config.toml
norm = "rmsnorm"
init = "normal"
init_std_up = 0.0242
optimizer = "adam_variant"
dataset = "wikipedia_en"
MLP neurons of a small language model. Each row is named by its layer, matrix (gate and up: input weights; down: output weights) and neuron, and shows model dimensions 128-319. Each number is 128 + 32 x the weight over its row's rms, rounded and kept within 0 to 255. Numbers have three digits each. A neuron's up and down rows have the sign that makes its largest values positive.
Before each neuron's rows, "fires after" lists the tokens most often just before its 100 highest values on Wikipedia text that the model never trained on; "fires before" lists the tokens most often just after its 100 highest values on Wikipedia text that the model never trained on. A number after a token or word is its count.

fires after: "." 69, "==" 10, "\"" 9, " =" 4, " ==" 4
fires before: "\n" 89
L8.gate1071:140156140220183149128125112195149142142191087108185191168143093168090088117156144118104155155079106134090122139096123162080182150149164055108168165154136173165137163146118119126163142181107054111162156134112176120134122125144089122085140138102083076133079145138121124125138139142105084095062166065062170083066172196138131136117151110184162122092188192142096169142127110079133132148129091094165143146124118104153197131099101136144101107170158116091152117158091086165181138181144134091140072169127136091152106164124127103143107125140067125111043071111131115149104118177113105142
L8.up1071:121138127213175138122099086200152176151173107116189189181123084134120075101146139151135124158082102150109140149116091127101155133188156072158145169167138149183125135139104103164161082162112073127192129136140203093107166133133076101086126116111091124127094109137118090135130129126123087099032129079086172119079166156180129127135113097193136132120170137162141159130080092132133102157117071106175145145138123106139178114107107149155129098190176133096134110129079091167165160165121153069159078163104122107109080126081119111120128133134088102115077087098142118172082117174074111184
L8.down1071:132142115138128141147129137149154255169146110114122128156121128099117156064121122135136133123110143128111120145136101088129144084151114134125099141149142150138137119118096124162124108136150088111127124133164179117136129144127104139103141133129121140138126130106147083098144116106121120140072114111132150136126161148139121153140134138182138255156133126154137124111126140102152089160116106145101139139138102107113149151124090140156122114161119125113147121127114136142152122142130205109143094133102111116129104113131114129130111141146113142116114150142140094108087115151119138121

fires after: " " 42, " in" 9, "." 6, "c" 6, " be" 6
fires before: "ing" 11, "e" 10, "mon" 10, "man" 9, "posed" 6, "mit" 5
L2.gate933:125079170064072184154129104093116130136099132109137155132171114095127117131085131078159186102122138137145130152146137125095104156172109107157087121171092141118100139130054118146065158157129165104113201060117118127062123132126136077111069108072181083130140138148062090103123232153132107105188165076090159106139206106119100127116119146108114098140151175194130182105109136126145116100081143163098155152130169036110162100108148065112112118128119129162139183142122092195144100066151146114124125137111157096121136101122158145106123115164077090119106117192148147086221081153151145171
L2.up933:159134064120153159114137137089121130135159089156072149146118134106102146106104108068039165069170119101161155069187158167134128156104132160125131118083185095088110141175129161129133125190055112164140134131140102136142166089093112114134121107131104150106115132130187150128115098084168126167084132129115187167102130175209144159084150180158175140107078114129137121171080047078117093168197124110161109128102102144145148153078187140112108070119127163099175140122133112137136154129164129085109132135119144100104156168144145137088111202140093138156123129124145111078139117076148138162
L2.down933:186145109055104161092164161076124075145163140098109160155164092120076147079120083063137125128127153152087145118205172136052139117061138125141117133119112176109106139163114180083151107185145149121107133217172116110121151164139121131123124151096121161098078148111146097110130086108125100132092109104124150124165121193125152139124134164179119071124128113145094100162127058137103021108176171111164068093150142139144184105118163158134152126177150155145166131170133138095126092148173098141128139152107102052133160123109116135100076210106120165172138136121068160090104148109106211119

fires after: "==" 31, "." 30, " =" 16, " ==" 7, "\"" 7, "===" 4
fires before: "\n" 66, "===" 7, "-" 6, "The" 5
L8.gate1052:170187120193164097123154160172127179159142085110130138170113061111109121152119109124147095133148083159188115149157128110142140132163142094191143148135185184148102141098153094212143115188082065083191118190150130126107089110194113095153166159157129090130148123143114102104183103151097121109101116128122147094113164155156106128113098099226130144061141194151135158118109111064117114069144104124089183083143078134131148134128062091171113120180125096132166168164083069147172135180119158137155099159102133100153153105172136110130083116165102122143094105153095068161105102147151114149
L8.up1052:164111088178121149141130073162119167122149118113201137200125100081147107072141125155158134110102116137067121153103087166143132139154166114113077141101139162136151132134065101125161124147114125150163151131077154052082093114119128109147098163146137137130106136190147095147132122143112131146018114110110161117103168171195141152168119134190181096127153137177134172171144103158112145102079076142157156116166144168143191054106110151135157067190101104105122154143086137161165089191110145088146070108079113146103119144119132063168089134134058108189078147126093082139097101114136133145
L8.down1052:136120111136160146140146105157164241172084108114141129178088112110107129106111139168139175143127119141154107150118123125121169096143126087138103143109138164175175140126105091159147094140115097112154113132167165099117138139146093086128131146179122136100138130175110102115128133126106142122083125148129155129097151134123160126141142110188103225107110132135137139130120117148090099115126096135138175157107098139121176111134089165134125155140099118141127114119136166156181127129148247112155116102105093144133108118075143099126114160128102136159084142150109132134081098192107099176

fires after: " pro" 32, " Wa" 8, " Pro" 7, "wa" 7, "re" 5, "ro" 5
fires before: "ed" 18, "t" 11, "er" 6, "e" 6, "es" 5, "ing" 4
L4.gate1155:064091171148131148141097185096156104141100139111131188092137160115148097124146146134131204126172161133164126125183132137162119093135138144140108127123153087144081129116159122104206160183099092177123113094141159156133155149092162114125119150137129101177077119174166137121192074079151125135166121120087146160112097151158138122082121113174107126088117121053060050157114169114120126075136135129116093149123067124166072118127149152069145127125153120116174131156139185167144129077149138166088114143114063099117123138146151065152167129119165145243148173142131158140149171153096143122
L4.up1155:142120152187129103064113169149127112104145158097124178087187128130167126138164179142132197080075151124155125116145100145200169131152173135141135103132126156147142100149174127094137141120094098119108106072124154098155137103114140140146103129105147119182056105185141154119120138118121144165157143138077136132165107198125148117092114113191135112115153140090113121142119163106122166084102150055138047152062121129146134103141146139173184195102158099117149084179149209170154111126193117144120168147101081168124148121113112160134108138087142155122175144133121163135089158143125103138
L4.down1155:147056166098149111127086146111143119081097180083114130121160124161152127032155091174113182118127096186132091127101130069077163099146168166152098142110111143150164162164113095116158152103118103116096136145166128113137123109167087142127073209126104147125101095107152131157211117093161130128141130133151182127157113115124077130110140081134140138146113125060086129154138125155099170136146124075154106117125079098090090115141182158124112121073147138122117129112148138141110186129133188149142095117121069067149140143148111106185167083096075110173130171155131096107128112028164148151

fires after: "==" 27, " =" 17, " ==" 14, "s" 7, " Di" 6
fires before: "\n" 52, "The" 7, ":" 6, "-" 4
L8.gate542:133150141174154119134187133151121139116162142101147172172143057130142115138094118126129088144100115119128091110112144150101193141160177047138155130158176137128104187181143122090192114176067102109183110102125181074122134132114115106100120122077134103110171098131108120172131091126114112146108181144076145098076141127095128154088092115189113141095147174139123127138187127119179089115146118071085126142149115090128122107149146117100185121175170111107157135120157084130152149147073135141132047123099129135132136134167130157080125181139094050137090141158072143137110113120141116158
L8.up542:166116115141156133113150136143156109074141167108170185177167112159138061117107106157160108174092109137137158099083101168160129096159167063110141150134170224129127143129112164120128092186094108125122135099105154086116118172075127066100109106114108123119139059134123109141127118178135141164058128098129129145133118149122143098146135140150135155116129161163112123147188162087148113121154102097203100067126155127168171103137121154144135088162146098117101128121120125173172144172121121115114068170110117177104046131068176119163098169106099117111112073118035172121122102132102112131
L8.down542:167142158137159099154107098167148161123102152127073146128095109139141138124151138109144124166112113132086122096103088141115152082110105088114113121157142086152115135150090111167165117147096111167126104083113178101129157132141089117125088122137128131115114134103151111134132119099160164133118128093149119097126195146132120111125150102192107210120139122141129137086151126105140117124157106087104144151113111120110107127143112163128110104177163138090146137164152122159182135123155136115112099173106110110112098120135123136081105127115131133088089158152148095123120177157069155139

fires after: " Bu" 13, " p" 12, " f" 11, " st" 10, " sp" 5, " " 5
fires before: "d" 12, "ed" 11, "t" 10, "es" 8, "o" 7, "ure" 5
L10.gate1041:079075150161125136072159135145132152100103092113134174160165160115173154139130147114088107147108125176166112151104107177095127164155122113143086088073150073166105189208134099114125076107189119124128104127094146134178131150113151116065091141137106093123171087154174130118129116159108125063155209143094150094083108105192148111148046140155107089150189112186110151105111147123171167106115147106169161120126106111165109129164087069119100139174122120164081128179124146102109170168136143117157088090098108152140123145125165076154158085124114067088046149134129074087101087161161111065
L10.up1041:154160104112132186155124180147166140148170136139166153128087109162160156113119129163108103171172133178202198132095110167139118116138111155133104098091119084134128127147155139060166161159170116142144100122060078097147156185112171121081091127133167092150106084124190115142094128125126120130158106115110075152116111076144103137108129143166067109116169149130103175163123103092145153056084139125191197094132073153150128122105152124158185133118078188153126068099125138126109126150133151134140065167098124116157142065048136150073181125079113170137115121170052158123145133144103098096
L10.down1041:098131120172117104066097119129167122171111111079136172111178178171079116120191115139104134107110182120102145109073103106156147096044186170112095141086153073184117169108147140067066110113090124130111103195110132099078134147081163091089109130100153115071187114123144176121111122136119144136103162095152100100142158078179144139152069132090086199120159140128105106122117086155115098106097070160150112150127128087212106146208167189184158100153152133163113084120170198084161144082170105162109089157133128085164127134076159135138150090106138144119113141116147111119117172151107179140

fires after: " pro" 27, " Bu" 17, " Ra" 15, "bu" 7, " Pro" 7, " su" 6
fires before: "t" 16, "d" 15, "ed" 12, "ch" 6, "k" 5, "e" 5
L6.gate185:111099065106134105130127194178187115104076090084121163058138059079165103090075133133073204152164157141161152120128110122109168133181111126104124143145153052171116118106160124092121158136127099130199082122136162097118123124134092115120145093155102120086172183120106106083124098161171063138095132113074137122102080129141141075106106096131112125081110117135112123091133115138063138072125078132141124143202097150096163113149141061141087150085121097078158111107133111092154129151126114166179138149125120142165139114143146130166114064110104144137142123183133081171206139162131135176
L6.up185:154141109207131116099129115115118122118105119137164152130140122136110161142094126138147107041125115190162120150184150142133102130141117090129136124174198122133128150082151122144097188084085123168145108103110197158059151152140165153162104117086065131119120122205149167152166123135137094098140105126104145143133065156093161153145116088160140136133132067151083182169130149098096203182115150101150142146121085176155150082134109149112140099182142144101148184134147145156138094124152173189163085107115074115151114093109125191144166058153125152155127168179101154141131103124068159137
L6.down185:071168094046169147099124151158103160062147149122139132065142090118112111120078202116107171189151199164126123128125187085160143139183126098131137103111132117162101165119120108102093197160153157046113100156151153159134088122158076112145075153104147100126132183148135208098164105189114140143138125160115143144053150135125197128131099089062106155140154160109140185107147089176071141131168164121106110099104143144129190125173130083188085162127104139084129135124118108118120151136111177167158115111160085132181156086141133173136044124123111065140157160122151144167145137165204052105

fires after: " =" 42, "." 24, "s" 8, " career" 6, "\"" 5
fires before: "\n" 97
L8.gate480:183130159193160148118087084134145129130214147140161199170167106152117071104166106144137114139066092142084185169108118182121153139153119043108202113163129142142110158153118133139151109182163053108174140114126164115093114153104079132108092125125105136162085124154140077148152092155123123087073154101094147083111168171139144069134130118194211111096174211169136179151147103089154136124125083084143152136083100112109189160100131122165133071159154137104138159151103109156171155175123131074146043170115111092139140144143130091154129104097134099103060105134106149123091118143113061188
L8.up480:184159133188181134117132116154095148104203141137148212207170094164132046122137069172134123134098148140110092154078085155130183119156123067133173145148121122136107191152116134129140078178146049108184117132122160120105123193166097147118085134127114164143137131124166079101145101150146137152074131149101145098125171177148136080169113108203188138122150173154117133134147122106147107169108078101125131179123078094163190134137116151162153094189141135124154142118144106157199176160140117113148061164085084100155140140138132067131105099115141099114079123124090140181060109155149095187
L8.down480:109129148112172130120133132142111211101136150102102142152123121144125073149113101105110114129124133148139112118105156103134135084138145099127152130141143142138147126135101126118173102170116117118145091126126132130139127166176115110107137142106108136162115119153165115129103107135121138118129109130098109135120136093107106087151127124153161255127136138118138136130125117121145114111098086139135126135098120157131106126154115106147134114149119132140126123152121117154163142101138208092117122136133142108130086157121131113131077122125151133110116105120125135159145118137071119147

fires after: " se" 18, "e" 16, " Ch" 15, " Le" 8, " Se" 7, " Ra" 7
fires before: "d" 24, "om" 9, "f" 8, "man" 5, " in" 5
L6.gate230:126153101131125166113109071217153118159112100160150135132121158158112108188141190087140142144122083143087121094104178130128177149160162144124183117161105156160126095123147127104132119088138064179137106101070175142133149064124116050121170159104132158181178115180132126095144124145131088112126127167127197110059135116140176079143120120161199051113160170170084151180126096168070179098113152120152153088131088161067106152179175065131140125114106126146168154197084130156153147142168132147165119133152116126107132151068126097128137160133088173113120139094149116135159132159100124089
L6.up230:103147111086150144143112160136154167112108127179108154098163170151198101132159175087127115143178158125131103082134221168135149110203155161113138173155058194149093096128165199114117135165143118131140112105090127144142167101120061061128164103118140197092115123152128158144096120126187134090135094192112143060161126132108116138163107131120203127139129115134124134144075141171113179090159147160119148100127123179164138160160161084139100149122035129086135191140144138079100160130195171106141142129162172142134231132129113151105158096151080161098110195151122153131071056155102144111
L6.down230:132123161122146066094098203145152083078086125134108150076168194189182104086149157108095093099144175105104124157164197156118083108142128157133124189132104126154124109084129144116064137154172140090136116106159119125091130139146051161130080117166149147122173106132084133119042155172159169119129184170150116154103155174110140183158161139083140188164108144148165150108066079141110105125140164174161148151132147126109124113133152138069113150142048079130121109132116129117091148113146116102135146133113148109143161095143132183049165103150105082109096172160147179156095147151128122130

fires after: " " 47, " F" 12, " of" 5
fires before: "man" 15, "mon" 14, "mit" 9, "mission" 7, "m" 7
L2.gate796:164105166134115137168179134127141142110068079126098149135167094178142132100112107091124102123131120181152178132136147130106125067190150142137086118125171179077170143146078187097116111128126110089169122160157176056104092187131098094160159094084137146112154150191092128164117105145208105083128086135144096122130149168169175112116073115156105099120130074111069132126180150110158112105164156144104161146109174116138146145119191105142198173138117119155135090130081114077137109075138105124125100122176176134113162180086183130099126101140179164114094136135166129093167106137115163179
L2.up796:127146160136096146185129137115154145126164117131078121130168133135134116117082125072113184125148152137150120127113152103163154120154176210104139131137158165140122182148112139096101121115154136131198172038170170045124119141208059120172138079104109160119117131186091091163132144092205079131146155123174124141138177161170161103164140123115119138089100083150088117109230153136173108135160142144138141138141118077127161124065166133118147140091079103156128109150126114098106065077054156071137114116110105119122142118106179149088120144123144120056122140125169148131136149080130206097
L2.down796:143127148171077150149109115072112140116146167114132167127146123184123138104081051107114127106152123160154151111146168138139145079138167140105108121125133124067131164160149100072070120125136167113173114078163168086148160145160094158170130092090095127143158110170079138083128089136201078126141154092116151117137131144190151136126146089117161220101162130103107074089168130124137076086150177124156092135119091097145164170131155158163178132148107070153161114161095140077126095067098105111135112168135092095125150109153174173068153128148141124098121186157162155073130147104167184137